{
  "vocab_size": 2048,
  "init_std_down": 0.0038,
  "final_lr_fraction": 0.0,
  "batch_tokens": 131072,
  "seq_len": 2048,
  "dataset": "wikipedia_en"
}
MLP neurons of a small language model. Each row is named by its layer, matrix (gate and up: input weights) and neuron, and shows model dimensions 288-383. Each number is 128 + 32 x the weight over its row's rms, rounded and kept within 0 to 255. Numbers have three digits each. A neuron's up and down rows have the sign that makes its largest values positive.
After each neuron's rows, "fires in" lists the words (lower case) most often at its 100 highest values on Wikipedia text that the model never trained on.

L5.gate541:121133203127135138143140124135106120070107163157121141103130135159187134112086110152136141121103172123073119059124122057169122078174217099131084106162111132124109076153157136070154098127139129136145144114116158133085152159156082115125107127180105118120106098156160150162155128164143121129
L5.up541:137146104126142180125088124165122109139187128180135136114146125110106127122139129073100112112112141139137151209123096138061108120070191086154147136167176142119168115165119106147105156144080144137162112126108133172118085087095121116085144070148141151101122153099111143084135099121095130141
fires in: "in", "from", "by", "at", "of", "lawrence"

L6.gate12:108078087156104124101124131099068133129165092167104219094124149094191061100135116127114185115068117140139143143114144113109080148109128110131152110106118094163141158161097124101087156091090167140192141095120172108186098117109141119130127155091162166147124166036146199152129122134084102133
L6.up12:108126112203136121069083131132107140150167097112139079125146149148094050190116127116171093132122123085090144147115140095068183158092082123097201192122141117145173099093140124066111151162083135114117169125137137118190064118114125133129116123144169090092146139145132135103119140031085147111
fires in: "and"

L5.gate1071:133091134136111135186108131108093138113132176132158121117155133119114060078130205182082093154108158108131125118112155128127133124154090196125149173135137147060163104061133147069162137072127135110188174156102131112130115047129116136149075109128103058121074125144069198166150126116160128176
L5.up1071:102103159202134075133124146123133113104168135161155174158120106062126097120119102122102144144131125099078104142178129126096175140148125086073110120109193118085170213166153118113109074130172160171168118142178057180108140107110127150100208157123138123147177153114066115125062158128137204137
fires in: "of", "was", "at", "for"

L7.gate272:181122125109147119106136095132142152069111167050146122126095174108103058142160122147149156089113154101139101174150084116184081067101105125135119133155183167129153134095143091097119084079135194114138130154147078114085149094119132154154132123126136167084139107110082144100127134138080159148
L7.up272:175125102111156127158134115142138118078110117100137101215073145060188111136130138059156113090173156143122157183063117151187140039132111100105151089138152175084137114096164092129139140083088111105084148076142057170079155140041104203172135165098130094141186117122107148115177144193123119123
fires in: "the", "they", "and", "but", "there"

L5.gate156:128116094156110129170124151154116164131148175146207134129136134122119121072124157138108158142161140166145086157109121088159182094161146094189094159157170141105071140145202069102127146105094047129169170110150162133111117119125128066149063133152133135115100161132117179139139134123135104176
L5.up156:141127134141119134102134117121160152051113113136167135102150136138115152107128166192094118151186132144120167144119125154149163115120149176152098136150133171110102134175084115145105070080176116157151082066186147071119180110168125145111130159113134135121079095122073120097108106126082150123
fires in: "of", "public", "institute", "society"

L7.gate464:126062137172078071098155182142148137116119158161131076094162205147099102177164078140132096134134171139112119198153125093125109142145116124127187133171145195107157090137120078081089106092112144126105138192094144072127138088127053060159093134162097146126148118160144137125133118065122172166
L7.up464:155167095141136147122123075122133139108083143092131125086213109099137077173131141121080106134161118139095144152134146153105169091117131123137127081133156083155114145141130064147101106141150120148122135104172098103146155164153093072182197041116158083124090148154126183098118130137135147114
fires in: "that", "which"

L6.gate417:168151148092103166151135184097098113111138208097154045174187134149154120109158082150130135160185147073077121118162132138140120103123174186149142196071117154160072144100183183130177194076139100116140151079108085156101087148109130109098150139129124123150095120183135106184123162153096171141
L6.up417:137144115202093135098107140118104132139106130121150101121150165132138095191151180137175089113128147078174090154065094177149076140145041185139163135123172167103170087131206141116125112117176107141109164109170070129108100079108163130154141171147150208125143084159130102096069116112112140119
fires in: "s", "its", "agreement", "agreed"

L6.gate227:117137086123127103201141140157100131135113164167141083051122118093133144120156067137077090147161120119135095164107131072155085170100146155119116118130108173155060101141143149131122091122107078114097147138177107143176132135091093172092115053103090134163146148145110159143122147114103161200
L6.up227:138154157132177081089155098118142153116156101141138101154120109107109110089128140147140121110127121096131112141151121125135196122164115195108089156148125155098148169147136124123099079075142074165102144111143125077150173162110119169121103168150141156178125169130097065188132117086117207172
fires in: "of", "aus"

L6.gate262:120116196110110124164128114105196134118081162114151115129080084120127122134119064142138095161178150147139126159128137113157125138135142103156075112131084106085167129146156084129153117085138090118151114135184159129178126091170120115079164067154128130122092165150091149147146170080109101142
L6.up262:161087089146142137119161175111078114144083168119131099110122108126175109070127196119117094142173134146185117113155088154186155145098127181107123105115073173126117184148127186128133102173162145111119181143138087196155116109089145188117067122087141175138068189029119104113167106156129168154
fires in: "of", "the", "first", "other", "ground", "two"

L5.gate487:117141086134104092171103167138117165086122145187104129087109073145122146103119108132091115107110119105155141098135155128174117118070163146083138154150119196077196111123126157120115202139127082156168125101120117075097159062129104130143109101165079112117145150110092123159182167170161049127
L5.up487:120120126157140033102112119124181103146130153169194137101171152105126110119070098133090094103128161048135110131162139143198153179112173114156086122127148107158089181083068151149151114143133151116150151134153105146081103088073121184120118102149109165125114122142123095097127136125130121148
fires in: "of"

L5.gate1201:144145149109104110199127127184067105086127174106097160182130115105092075166125121172164130117124140126120127168121143094141186076138110120115064131124120131126128133163121098026112144111139122164171165139131138122083200111131101099135074126109085121120103115073161167144146147149143148127
L5.up1201:139101091151102131156178150128137141159126136109130145133156104152108104069140064067113155135112075133070145185114095115165132142155115101181099112107104129120072141046126111152165121133136101142146151163106103127070064096178168128082154139130110142105165150085122141146076099162081169126
fires in: "with", "of", "on", "in", "school", "institute"

L5.gate668:118148108194125134145106106149058122115108151104113125137163079159142113203126111163166172132106147157119159113182144125187147093119153153104111114130167151133108125117133049083107127122092152124191158135080109147141133077155121096115100164126130120050134143117100140198117140144044149123
L5.up668:106139127135125132105116119162119136127081135069139089057107167135235151116126127124088103131138126129140118122136120123133131098060133167084084108134172101127156136152211081126193124071110115077091107104106171135077138155131122116117154095114089147151160126142104148147155114106074104139
fires in: "the", "his", "its", "of", "national", "european"

L5.gate457:146156081123111115160107161157143143127132134137124125088090113120170055101114111128068101130086158125190111131091151148158068115107137149158157143119136149150151181108106080100076158121066123160133162142120149121096116070195139177156052170133150152110113163074099151148169184087114059130
L5.up457:108148168081150091121167162122151135165114154173173135187109125089114080125099109103140153150177102098148048185131129144074139066098128113169126107122168119165126145144162132166105111188142126141124078133131143105061127170064103172124180153090137052170103127172130092159161078161119085128
fires in: "the", "her", "this", "his", "a"

L6.gate57:133131121142136068152139135183128141079139119160173101121114097123099086155148109106133174131095146196184122180148143154111119151146076119156132112153124117146135170163161055153121096137120128135161091113164092186159115099122070115119099187144091156127136148129163149142142143174145123141
L6.up57:156118100157120100122191137108097133104128100129136130169110080135133121105140146074157069145106109173075135150143128101134130126104089121104090137185136090115100121113107170087153104156143166088167134148157116138106102132201102155123078076121103124138111147175107113164159146126106195122
fires in: "that", "of", "the"

L5.gate279:130128190177123135194155136134101133111102154167141091108137083119114104141136144105035052143130117133130112148112130078184114129099072126096105139146124107120159175106128136148116172113125101066171105170146162191135152120088140176121053097125144073094101173170122088131137141168132145148
L5.up279:143151122139152170180114142174163110138140106173201099124097140115116106206165108169114042117092116081126168190024163106170141117196138104123129172097160158095140183109129125097152168127131045155187161108123145135086136105098112100098161102093172161106115083135128132083110142129160086123
fires in: "of"

L6.gate934:136133195100123115207117189155127135114115141110131085108104056108128115085147085118055153142138150179149104165155172102142110105085180116196107167116144129118187126135148126172129203080173093135153125155104096167092115118146071103153089062141083126077112145145115131189114140150149091164
L6.up934:110134112053117127209150121134067127121147189175117168095119155076102065157139110115113150126130135143110124202145122118139196155183195078105163099098121157197152154073157101174150146136063116143063152132087102135102104150053071070154125111161060145132145150168097214124176116168109115138
fires in: "and", "to", "by", "in"

L6.gate295:138171151116084132175146147117125128135076169127124089152134094139109126130147083151150146130127130176122124136152165052177097078123141115127072115135133142119105151157149091146097175156148096170177146097149109113120168133157113076127173118205117102107057116142110162143082139192140117141
L6.up295:133176161124122111131085140157135145150127113110088100139111115059135083122124077159090068103113122141117079118132158130237131085143085131117077139111149139124103160140122114100115092113177173127120120087139161176066166140116124158080161160160167138117145102191107088124141163137136089126
fires in: "of", "for"

L7.gate833:132102162170109141121122126134146129135176080150132129120129148091151122072123114130126078105147183114093071153141107138160121097147091125134127221092147236095143133119146056096098131137118132083148142116137144103128123098175150124117095119118117166137148125149132158126082140071140108169
L7.up833:092100167079092152071164159082091073122157087145155052117097151112120086093112164129129150150158152083114167128193169114126129160129193125170135066070128097062124134139118154109150110147157143107139098133140158116146106107121088098151141110122069127067125125165139108152164091148131097189
fires in: "the", "his", "following", "after", "for", "their"

L5.gate476:130127150093121111142124154145153135160140126160144069104128138149122090120106105174145146144150131135126163158124125143195169059175163125092107146134100174100080118152147134161156173109139090140188211109142142124109151085170107098083099076165159143144110123111107175168167146151060091146
L5.up476:114161138069132156119149111060137145126167106161135157120085164081106120123122140089136196113144112168073078164196146099112120180092215046164104158167177133102079091121165163113167098147151172118084101151116071130128132116152101092165135155118090153160123084154160117097214086132125127112
fires in: "on", "from", "and", "by", "with", "of"

L5.gate1096:166189157117144130085134131212102142105056124121093078125122145133187096114145129087137120135105136138142070169188152125120086104134111137171129027133168099132128225097119093101125087153140160122171164144096102154137104132177093097143136127106107196127130118085173167129144160097140131129
L5.up1096:111146148086137118109125123156137122116101074140092136076095085115133097134095087203048086130103132108130145097104114166168074112098083127148092141146169101169034122152088090066155084211107157134148195172098131182104059085127133142149168116100066134116147143123157108145106182097107166122
fires in: "he", "she"

L5.gate589:159145065151110106144102141124122142121067214146115072098161129135117119075107058205090106170133157134104094198087126132170116130144139074137092154129137158138062179126097104156162109140102077116156132102227137183140105114151109150124165136129123153075082070089085117112083138119169131118
L5.up589:108127129168092075112136143106139125116175112081142043117103149119115116130123135131115173145086127103093163107112171118117121104108157126113143087191173127179097198179138096167102078180111113181083149150218134172155071144148082173151194093165188152123157104185134128103139064147174080130
fires in: "who", "that", "of", "stated", "left"

L5.gate1001:161172090134126177160136121107176107084149181141156121123135151109118087089103177142110197135140128102149193123077158091079119085125158119073138173121139160132123065142131091075129148123121047142125118128070092118140157136184115071146096150160097083137144077097094164164098168154142087143
L5.up1001:098116118146127095174132151169113135150153132152121151127115130130136164126111160141102109117119130155173139162171149117114156076116123106102176078108162126106115124159096064180162095102097169157111196130210131148185135145119141202122188147186205165109151123142103135055084129127103106141
fires in: "who", "in", "which", "and", "when", "whose"

L7.gate1000:109169186129171095131124107049076191154098110147159148104057141136177109123124199071141126104098105143101098086182099067103139154096165136171132134108116152135096090133099126136188143127157190125140117074108124086120183135138103163113203102161103126132088164113171107175138114174118089136
L7.up1000:110103118158128138110141098081058148141127160155169068048146139104169157141100148124122165107163147105117099140172077107139112163116091134218134175100150157206127080193139147116087159127114180136127125126172105179148062078087138122128079112153130177119173136154136185129099200113143149144
fires in: "s"

L7.gate669:077090143071107110153129138184119187091189096157180074084158140140141128069122124142121154089169104195159161112163202111112178102075131127104161129108159146132178155176116111119079107088121198154101082127099070133154170126107125134120097123144118151109166135178103178112135089193139096200
L7.up669:140130186139175101154071145098116093083130251127142167109073057130117157169142084105094133112177105128134135129118126119091150157167170101143107098138113137087110130091103110074132144100065142163148191164129139078157098100132134076124107154124134151168139094102135191103151150147089137212
fires in: "to", "t"

L5.gate327:123133168133117092166126136120119145123117193084081136136142107159111064153124115116073166143069162151162146162121133156128143126133084146118129190112085148091130160120202056081135075090138140081137125126094158152143088130081125166144142176087142137119119219144093138106105104093078131159
L5.up327:104088087098123122132126129076108126195060123080064112082185123110131131114119162166101160140067123144122174126141127165151170137053124178167153163101134118107129116138158153114141088118152139106091128184115138178151129144147120112142174133121099113128120159191134143146145107107135138158
fires in: "by", "that", "the", "his", "her", "and"

L7.gate957:215132060131137118116162103135104153084101188096078103156154120059108149151129099136170184126120172093196121150157134166133053113130102132096110107142170095156115130146128066058100079070119178091103125166174108133145100169126121105138110140155130234138143113120170155063106166103142239112
L7.up957:155069123087131167149122119129095122140099149061112113177120112135127112128077128193113136133101138096135113121097139142156054114122085130123145090119096116193146142114104095063149188112096133110172115116099064136119133141126069126160103153104083159122141124158147141141074160106118153125
fires in: "he", "this", "it", "which", "she"

L6.gate390:166155154151142116111128116124064145107119139120128141131141167125139089115095084061059091153073121104160106186154041095171128137119157172168083118156084074103157083087154173069196153122146134094129138187174202208167120107132129127131095074151143149147107170130118108130117134107122174143
L6.up390:130080166104122114138138133106108110176132191154144082127172150090125118093152087124114106130114117089161102157174099068154108152079109143118109133094117140166143132153096074172190159153097101091159161124077194151129115117125146071143070116111155106143086220099099108132143155142125168149
fires in: "they", "these", "them", "two", "age", "themselves"

L7.gate704:151114136118070138123067095123100127131124103122139105140108093152092138116142119147136148111167107080102099068158153039080056120093124145179135160154148175140102104075117170138095158128111132083143124112137123095187077133131120166126154161153169143096087147198111188204160116146076106111
L7.up704:127129103078112145069104156095154092146164214165143116121092148125159122140119094150142112099113122108120165135144112141110123188116125122155170129063113147087139155129145102165112089136117172142169125149099132156162148141068125147075118153141163156109123114201097162109087138132130103082
fires in: "s"

L5.gate807:109138160129134183129139101176124144127108079151146126086117180083131083136127090114116124159071150058162149156201097129088182130153129132156164106148134126077175134153167161176103076150042158103161130148125168150180135073143159115142149159135175109150146151114139170099162128122086147119
L5.up807:132129139193139189103147102157119112138116148106106136164131229131134142143128143128130114120155109144162174146148074096138116115134152065130190179177149157153087095108143179128094133101074152065142167174183171147147167132139133076181124097137171153114141065143133156116094160118088079174
fires in: "and", "season", "journal"

L5.gate1203:151130111135099111041153134138107128052104149165123135106096142101153117102140132073193148125078110055155141114145108128136128175107082130134095135203180161088134179098119109146094121091181138084111099079124150129095163146134130172160079137173128114122180158122115117089113133199106186146
L5.up1203:128120187195112115119173152124092141170077139118157157161125086114105095153148241147110102126148142170162121123122145126231129147141121142177159175070132159108125149139160084105109154065151084076148086192125132160113143145133119105112075122169158106174154110111146107126066109097141153134
fires in: "of"

L6.gate616:129106163174125111152105117144057133129136059148122076158133150117185099120150115108112101163130160125130130143122113083158158131168130149158136105137136111136103159162102187147181156098134085093174122112133124134093114106129158122099075070093070142120090064113114175096143092141125172116
L6.up616:111130083144127175155129107159157101089074118136129202111123123105148132127134079127131105152166145109139131151104130116208108113179135101078119125133124141091063181079097161103127112142092084114166173076127151131113117141063130113071135033182178106107130119117184140079209118166162137144
fires in: "and", "with", "his", "from"

L7.gate344:141137137146189105149106136123086124174136181157108166172139144124092110129095119080126088126170151070145119075151165077155124110108086131173185153122122122098157153103108166082037094140144115179120102135138192082159139125165104183164132088122123099167089139077161139119114110148118132170
L7.up344:149183132164111113122075171075131112151068106130132176120103130162157151190128230158134119129128084128165126110145133140116085115223126099125098173095068098168128131100104173154109154141113174099115113138154105102152123098109138119156122097112178169068088094111129078128163133138130059094
fires in: "is", "a", "not", "an", "on", "important"

L7.gate677:138064113156107111194091098127118139149097122183086179106085096096100093149114096111145114177073176083117105133146168157145148155129100131112131137123114207103186118136094152117147112078089102159220113126149179171143130079105079077113141126110098116100096172141124095128140129189153123143
L7.up677:107179068065124168106127121142172124114105123115140186109113104136057123134134158117109088073127119094111155168109158149179095120128149123117107123144153148120151107123119097134108158082209122091172131124096123221164123116148137043119121157131162142096166066106130168178105145078141094129
fires in: "in", "of", "worldwide"

L6.gate589:120059146145166140105124125151155136122150143156083162133109131143115056149145062183160153147107127160117136185167069111082164136112160104179158203144173102116150169175084091111092129077072141143157129101102177143113122079141147151077114211158174142132099108113120120114109105107146136135
L6.up589:154149196193150094168099110067127113066096103169122105135172125117091137113156115068165075122117129111131164126138128101142122130108049094092065158109151161173067128161127169120091127111055156141131142110123152155121145142109135080099136132162107090141136058161135119150177088157092124152
fires in: "of", "as", "than", "and", "even"

L7.gate624:157081147132104204120151091156155107093159164159213126133092129125093086137129118163053101165103123124146169175183136076118114191149155137128130160156137121112151144136114154114084082102169109136173142185113146146097120106155109117070086083150109090120174144143047135159158080093074124182
L7.up624:118173135156125129116118112158145149128116128118182136129114105133108132075122128095101108160126103133152141108160167140214143088147147101120116108125159134130124145090174147135171149111164109104118138099150112132131131161069152158153110109138180134130084195129127171114154112186106126180
fires in: "of", "the", "attitude", "same"

L6.gate775:153159217158107097094095136103134141095126208082101104126106107133143033187138142043156135150097141114144101124148168102102122152103098153179145152140100129105146150115101145060068128119115224119157164204176125107134030122153098187169082131092146191153099143080106089137081138146119157134
L6.up775:141185144083125123094131101106141127110178152141135151091155145140060088210137100153111067113092126111140138154112142188126122179126101079143150113190126101162071121142118083104163100193152124171117139114199123125087096181121093169108109136101144151163109130146086130102146097141140135119
fires in: "he", "in", "to", "as"

L6.gate120:133109096125124106114117161078114160065069140133148052119176088109128066130102103180157079153170123162145121134173140150144118066140135107133141146146146159148113172117090114125106050094155140103171132171212121131194120110140100146127135088104151146140096094161081154123100150122044167155
L6.up120:133165111103122139124129110096098151143103154164163081151144159119144123156135144139058130161205121163200121191158103100149168172167096122179164144165145146125180115127146124177194151110108122126098177128153116095087135155093154061162091108131117092093139093186092134120149158061111176170
fires in: "to", "or", "and", "origin", "top"

L5.gate683:160122091166156039134114144135130128100099150071124121121102174124126109170138120123126154144116148168059079196179088100160110112137163132131116180148135153101143110103090118091028128163108141103130190126137115121122092097129128156133153148159151184120162151090144156120112119182077167140
L5.up683:118149094100155104174148136181061111126113062154136149084132074113072131122107039135104172129073122117128071186103167122116091103102201067094086093086179078134081173147089052105103087140150082130115148112111109186143104112121133098147128099140114120050151174140161156136182102112126098117
fires in: "that", "by", "additionally"

L6.gate123:134119140109113210125082119108075127146167143172159089165160120103116109131139075086071121181097147140123208107177164104094148149125147084071145095134149103095076122108100147133105117101130054130147103138173156115089123117133152132137120080172090110111103137129120168109123098141088116142
L6.up123:126130185162113176126194145156066128141149178157095115130073102119114102149121142220151139127130112187105172177199113087113102167076106135072130119135143112124105092187127142105149098172131184123125129181150103105190119095168137124179169047147131136122136105053073108129106156182128141139
fires in: "from", "into", "south"

L5.gate979:135160155084124095084117124129077105078130066095130181100147152131145089193121166137158120123051155124138146108172190143107112140122148163131122109123139121079118129153106127055138139080176135184152169083160113122104178121169075170175076176171125133169142128136134123111136140134071095128
L5.up979:104080202091124196093137109122086147158180144107174114075111083135138111110132148095101125139101135093153160141178148125158101180088100165114106119108119160097095121137103101137132132136116159184183192113117084180131156046084140131134167088087129159060093204121099112113153125119124107132
fires in: "the", "of", "on"

L6.gate1029:101132109154123158090155100134118119130119103130102064170085104124137087105127058145102135163167119167091130144109167072113138126188189180172108098160149141158119158118098132201209093156134084184129135141154129088112184082189129087122117107156084125149132053100104211116102134108153132125
L6.up1029:137127108114153127087124113094079133140100180168139179126074124114133129132119157101109089156155090137144118150098106128104163186169159132138183123147130157132162151104139099117113084077105176157164132136157096131149148105096135059148097166109114192099121114111112159071113186081129148142
fires in: "and", "from", "since", "but", "competition"

L6.gate671:160126131169113174088089111109120096073102125141167110092185153090113111144169058107155123154170101104150087158108064145181111135094190120140097182135167089098144083134139103108153101136099132129191166089139176175163154106077169168094118094163179102090118153130058123111140192060113143156
L6.up671:154080097086146139120164159093116115135105101087070161087198104092142101061112130062075073103121111104161094163060121153149147138126111128053122132111168120110116221103132116131135110127122148069112170163230190113119144089087131195143157118097129158139105178107103135151174124134116197148
fires in: "there", "these", "and", "average", "age", "were"

L5.gate1024:144109166149137114151143140094127153063146091172152195115104161125134120064141159114089076142154123103123135186119114122159171123156154155154097120113177143126159100094131156090127107075139169115165112159109057154079126124113107205171135201124153105156138120115053107082106088044144100145
L5.up1024:112166185137141112145139135117112132080124123115150082146126114137098071142103093129098121135111145097090141152109153145101149204143055123130110152117153136172119134140140126132126109107116091095140162074172162131163171123118119162087094138075167060135074134137137114098183095153086164135
fires in: "of"

L5.gate1134:136101070087120184169123114160164101141131098099148098100093154121151090134129109130153153138089134206124191172155138099147104153120104139162092160123156104099099180144107131102161124110084099101198105114132101122106120090059114134152185093131074164092139102151089132122155165112105105143
L5.up1134:099133124102113179107122126058046116210180136158179089130093121087111130103140135086129235112151117169136106135175136128157129108153191097135131159136117150115082088145141167132098151168114174170136153172121118148115179113154109109096109118165137139056129109073097147184090179131201101109
fires in: "by", "n", "from"

L5.gate1157:139141109148090115169128145149142152078110097177161074151135144141113156081133142140156105135186140128126161144114111092163191125081122142099108177112141186140071103137119136183166124109165131126147106079123079126088173076107145105098091128160108109149125087111132110122129175108126173166
L5.up1157:131189144065134128160145130202163126108159150170122167165103126090122167142110132101152117115143123109135170121178050132173121137116097103130120134147171091161088139089126109112124107119115115205147135137174148106084086146168142091182120123144146135069128171127121151119136097103153074111
fires in: "and", "which", "who", "but"

L6.gate721:120127168126100107108111160129138133119150143134121059083053130130137076139145213115148138099132115194123152122118112119125168140161146100190135147126133166092134132113084073118055110169161153128074123137149082183131115098147137145144129172101117176139147149155092174122094124115112135117
L6.up721:114123123181136141150120114156056110110093129119059092139119130100135114152120115071086156162123136196158078121177163122136121100081094035158066109130152106157068134226146103120140091132097152130139153103150161175150200118074129128127120134157119147088152170094145119144129161179122133135
fires in: "after", "temple", "that", "this", "of", "by"

L6.gate669:126153098144113149150102134174167133137114130153092178098116098131082098091163080085151166120045149091078053100090127094067107120128146089133120130133152070123112104131099088093126101145095128187129178142124163081141111128125090150181233086125125177126135170154144206163101147114126157083
L6.up669:093128147082096094121121103162131133132141116139087154095150127145087079133139133143156150146082156157099155145145099106096153191132109086156191136163172153188140105165112126151132088189044138154151209149135120106179019102190112113200125168144064162094128133094122192107053109078053084096
fires in: "as", "and", "or", "assurance"

L6.gate1079:132160137135138085119133116146077128132116123149162053166156103142113122129124137101108126144146141138182135145065093128137088163132112123096137140120143153133094134158126143092150105126084202144142132176161221133142120092063159109124118138139190158164149194123116120144101136139077158157
L6.up1079:124119157191160158117062117115081151101128097079109160112119165110159070161127094167161116155127134136159115120177097087113162131110123201142166167122108132111177068093144098091123098082091159146114165053096174126129121126111119101135190169117125196143140113116055107152127139145096134140
fires in: "they", "there", "t", "fully", "them"

L6.gate30:164149154129116163161089156100148122186145133186124084073135068136153071124096056157105119129098160157149160131193153104150082053232239097117104139129136132133119111134095123111138137080125130100142176163078130095100070082164126177142183110149112131062099161130126148173094137162169099146
L6.up30:123142124087137156106147158103102132183190123121120070206121107145184120186146126153139130105171102165142170181138135137083146153105145150114134164124172143148123120180156127062108135109079158117156106167138100075125110075120176106136133089075081155153096063164126111127045133131167176138
fires in: "and"

L6.gate843:149111108168109165071073172120212116146108132149215211134106130088070094096124081135133171068084162130093157133117190125121133156117099148134183218129115135084141133139096104130126096088112085145130125103130077105101118075136139136129061180128124143146113089102174142109125120078147156159
L6.up843:133135193134099135161144143081092135123078103188203084132130042128095101117126127194143091118119133180136132163166096129127133057168083077090072139167137134107079121171089164139118137096175127099131116096186107116072160078129135096159149122155113169084161090165128123110123200184131090139
fires in: "of", "in"

L5.gate749:140073081133126080086169150087111127165104179118163122113138157143138129132155156115158106134124108139146077144174106094178130176110133136102170158132087094132150172137175154167073135131122233138165106188143080102187114101104126085150153140127102091199079125139137128099192135120093186139
L5.up749:120140158156141100184122135138139092059122081099092139144119034166178118159139107131123150107155108122126136102143105136112125063086106112116161095126174124111144060138072089113144064152152174130131103115097144119133192216155095141122102089118141098098111146147139146110113065100172157122
fires in: "he", "not", "be", "that", "heavy"

L5.gate1132:132143187139128062049149146161089136077116093142077113065088141109124041176142139123120132146085130062144117131138096102160106104099146124074166093126071116102157110133054135157104045166113226146121137134185151064186145108137130152127091128110137139137119119078123166071137072130124164154
L5.up1132:140150099204095124123147122094141146140046103198182132103129121132076171114129173120174090126112099159118127202106101077191186117198121145167093142094133131102096113123126121162191153100149103131154113123163111150075169112164111112140076151097149158110109095117128096105094105140112096137
fires in: "is", "are", "was", "a", "were"

L5.gate539:129111047134143106095201127124221123090087157119123171155094177079133119170118055150145141137096132135080038144125173096147119128131176158147097130120184162135128113088097128126121102139125116120092145117113136149131147143170086117133200116192133167134097110146146176094090132130137136129
L5.up539:109111133096152050165167115125081134122139182105101113101070119107131084113164093120114140099159117113100173149118078129162127169111085155178075129100165101141094126130113104149124101130125124142174103143145158115067133017139174127083134094181153118105077126162129078101155114092161141123
fires in: "he", "his", "to", "of", "she", "england"

L6.gate1092:158078133087089120116109142090157104159197134159081134141155141086085088140139070166106165123184128163139182149134077166119093158146160066133130127128154154160058107147111080126161091114128129130138124152130126083132102106136168128117150094134100190084139122114093152116138184137171093152
L6.up1092:134097095068127164107137125071142131106113123155085112176124147099167110154153101109105090132140113179181120146142120085114130138141154127153139147133163084124138136145180138105095103120125126148165127170163161216098120073078161111184106053173088144111106085170128192127136159132121152143
fires in: "and", "or", "including"

L7.gate600:154078145138090141086203116102120131115070135154119101118114159173082077205133164161121143149139161098136076134151156110128140189153093167103143206179103143148080097159072164129127133095118128120134102155080107146080131060143090102162158110118129110085120116162145142158143135104062148151
L7.up600:146131113113174149096126128100236152109119133097158177132060190122208130121135109168178162122172103124165115141125221201121118066134071113161122154117126145114180121087140098119158124140225124154139078080127147120164121129133171153115163157118173185140117091171107118141075096148105140141
fires in: "the", "his", "to", "and"

L6.gate549:157103190110122121244111168141098104152127101182130075153093124099092108085144127187083070162161118190181110183150141068152121112109160152141129169101165048112154114202108045151115138106162123128157119135068167112055157060154097136113035163135064111082125115133095129104144114117088174158
L6.up549:141133151147140109174132115161107118122147170139092139159103167115132122125158143090123127121101135181060152139117130066112149139121110146091178094104115160133155115153137166167131144092068144133134088118106064062136104130182082067140092143144067157037110073153165124141123147142144078125
fires in: "was", "and", "is", "after", "she", "but"

L5.gate133:141135126134106135178097141147147125163135149197101086078120059115118086169144100173095129108145162160081141190140136089077151074101170110128136132145135127141068124153117094097142136102148156220159108155107152095192183101109094150127124089101086133112105075081130147173147155155112106148
L5.up133:139066107089118100162087106114088109117128134146133166129103111112097105127118116153100104126135170071139066173124116156108131144198114104110116132126149091131075152128116046120074126150119155198215118127104076126148104052107128143146184129134137159115154097126122154091121096147154118099
fires in: "and", "or", "for", "to", "as"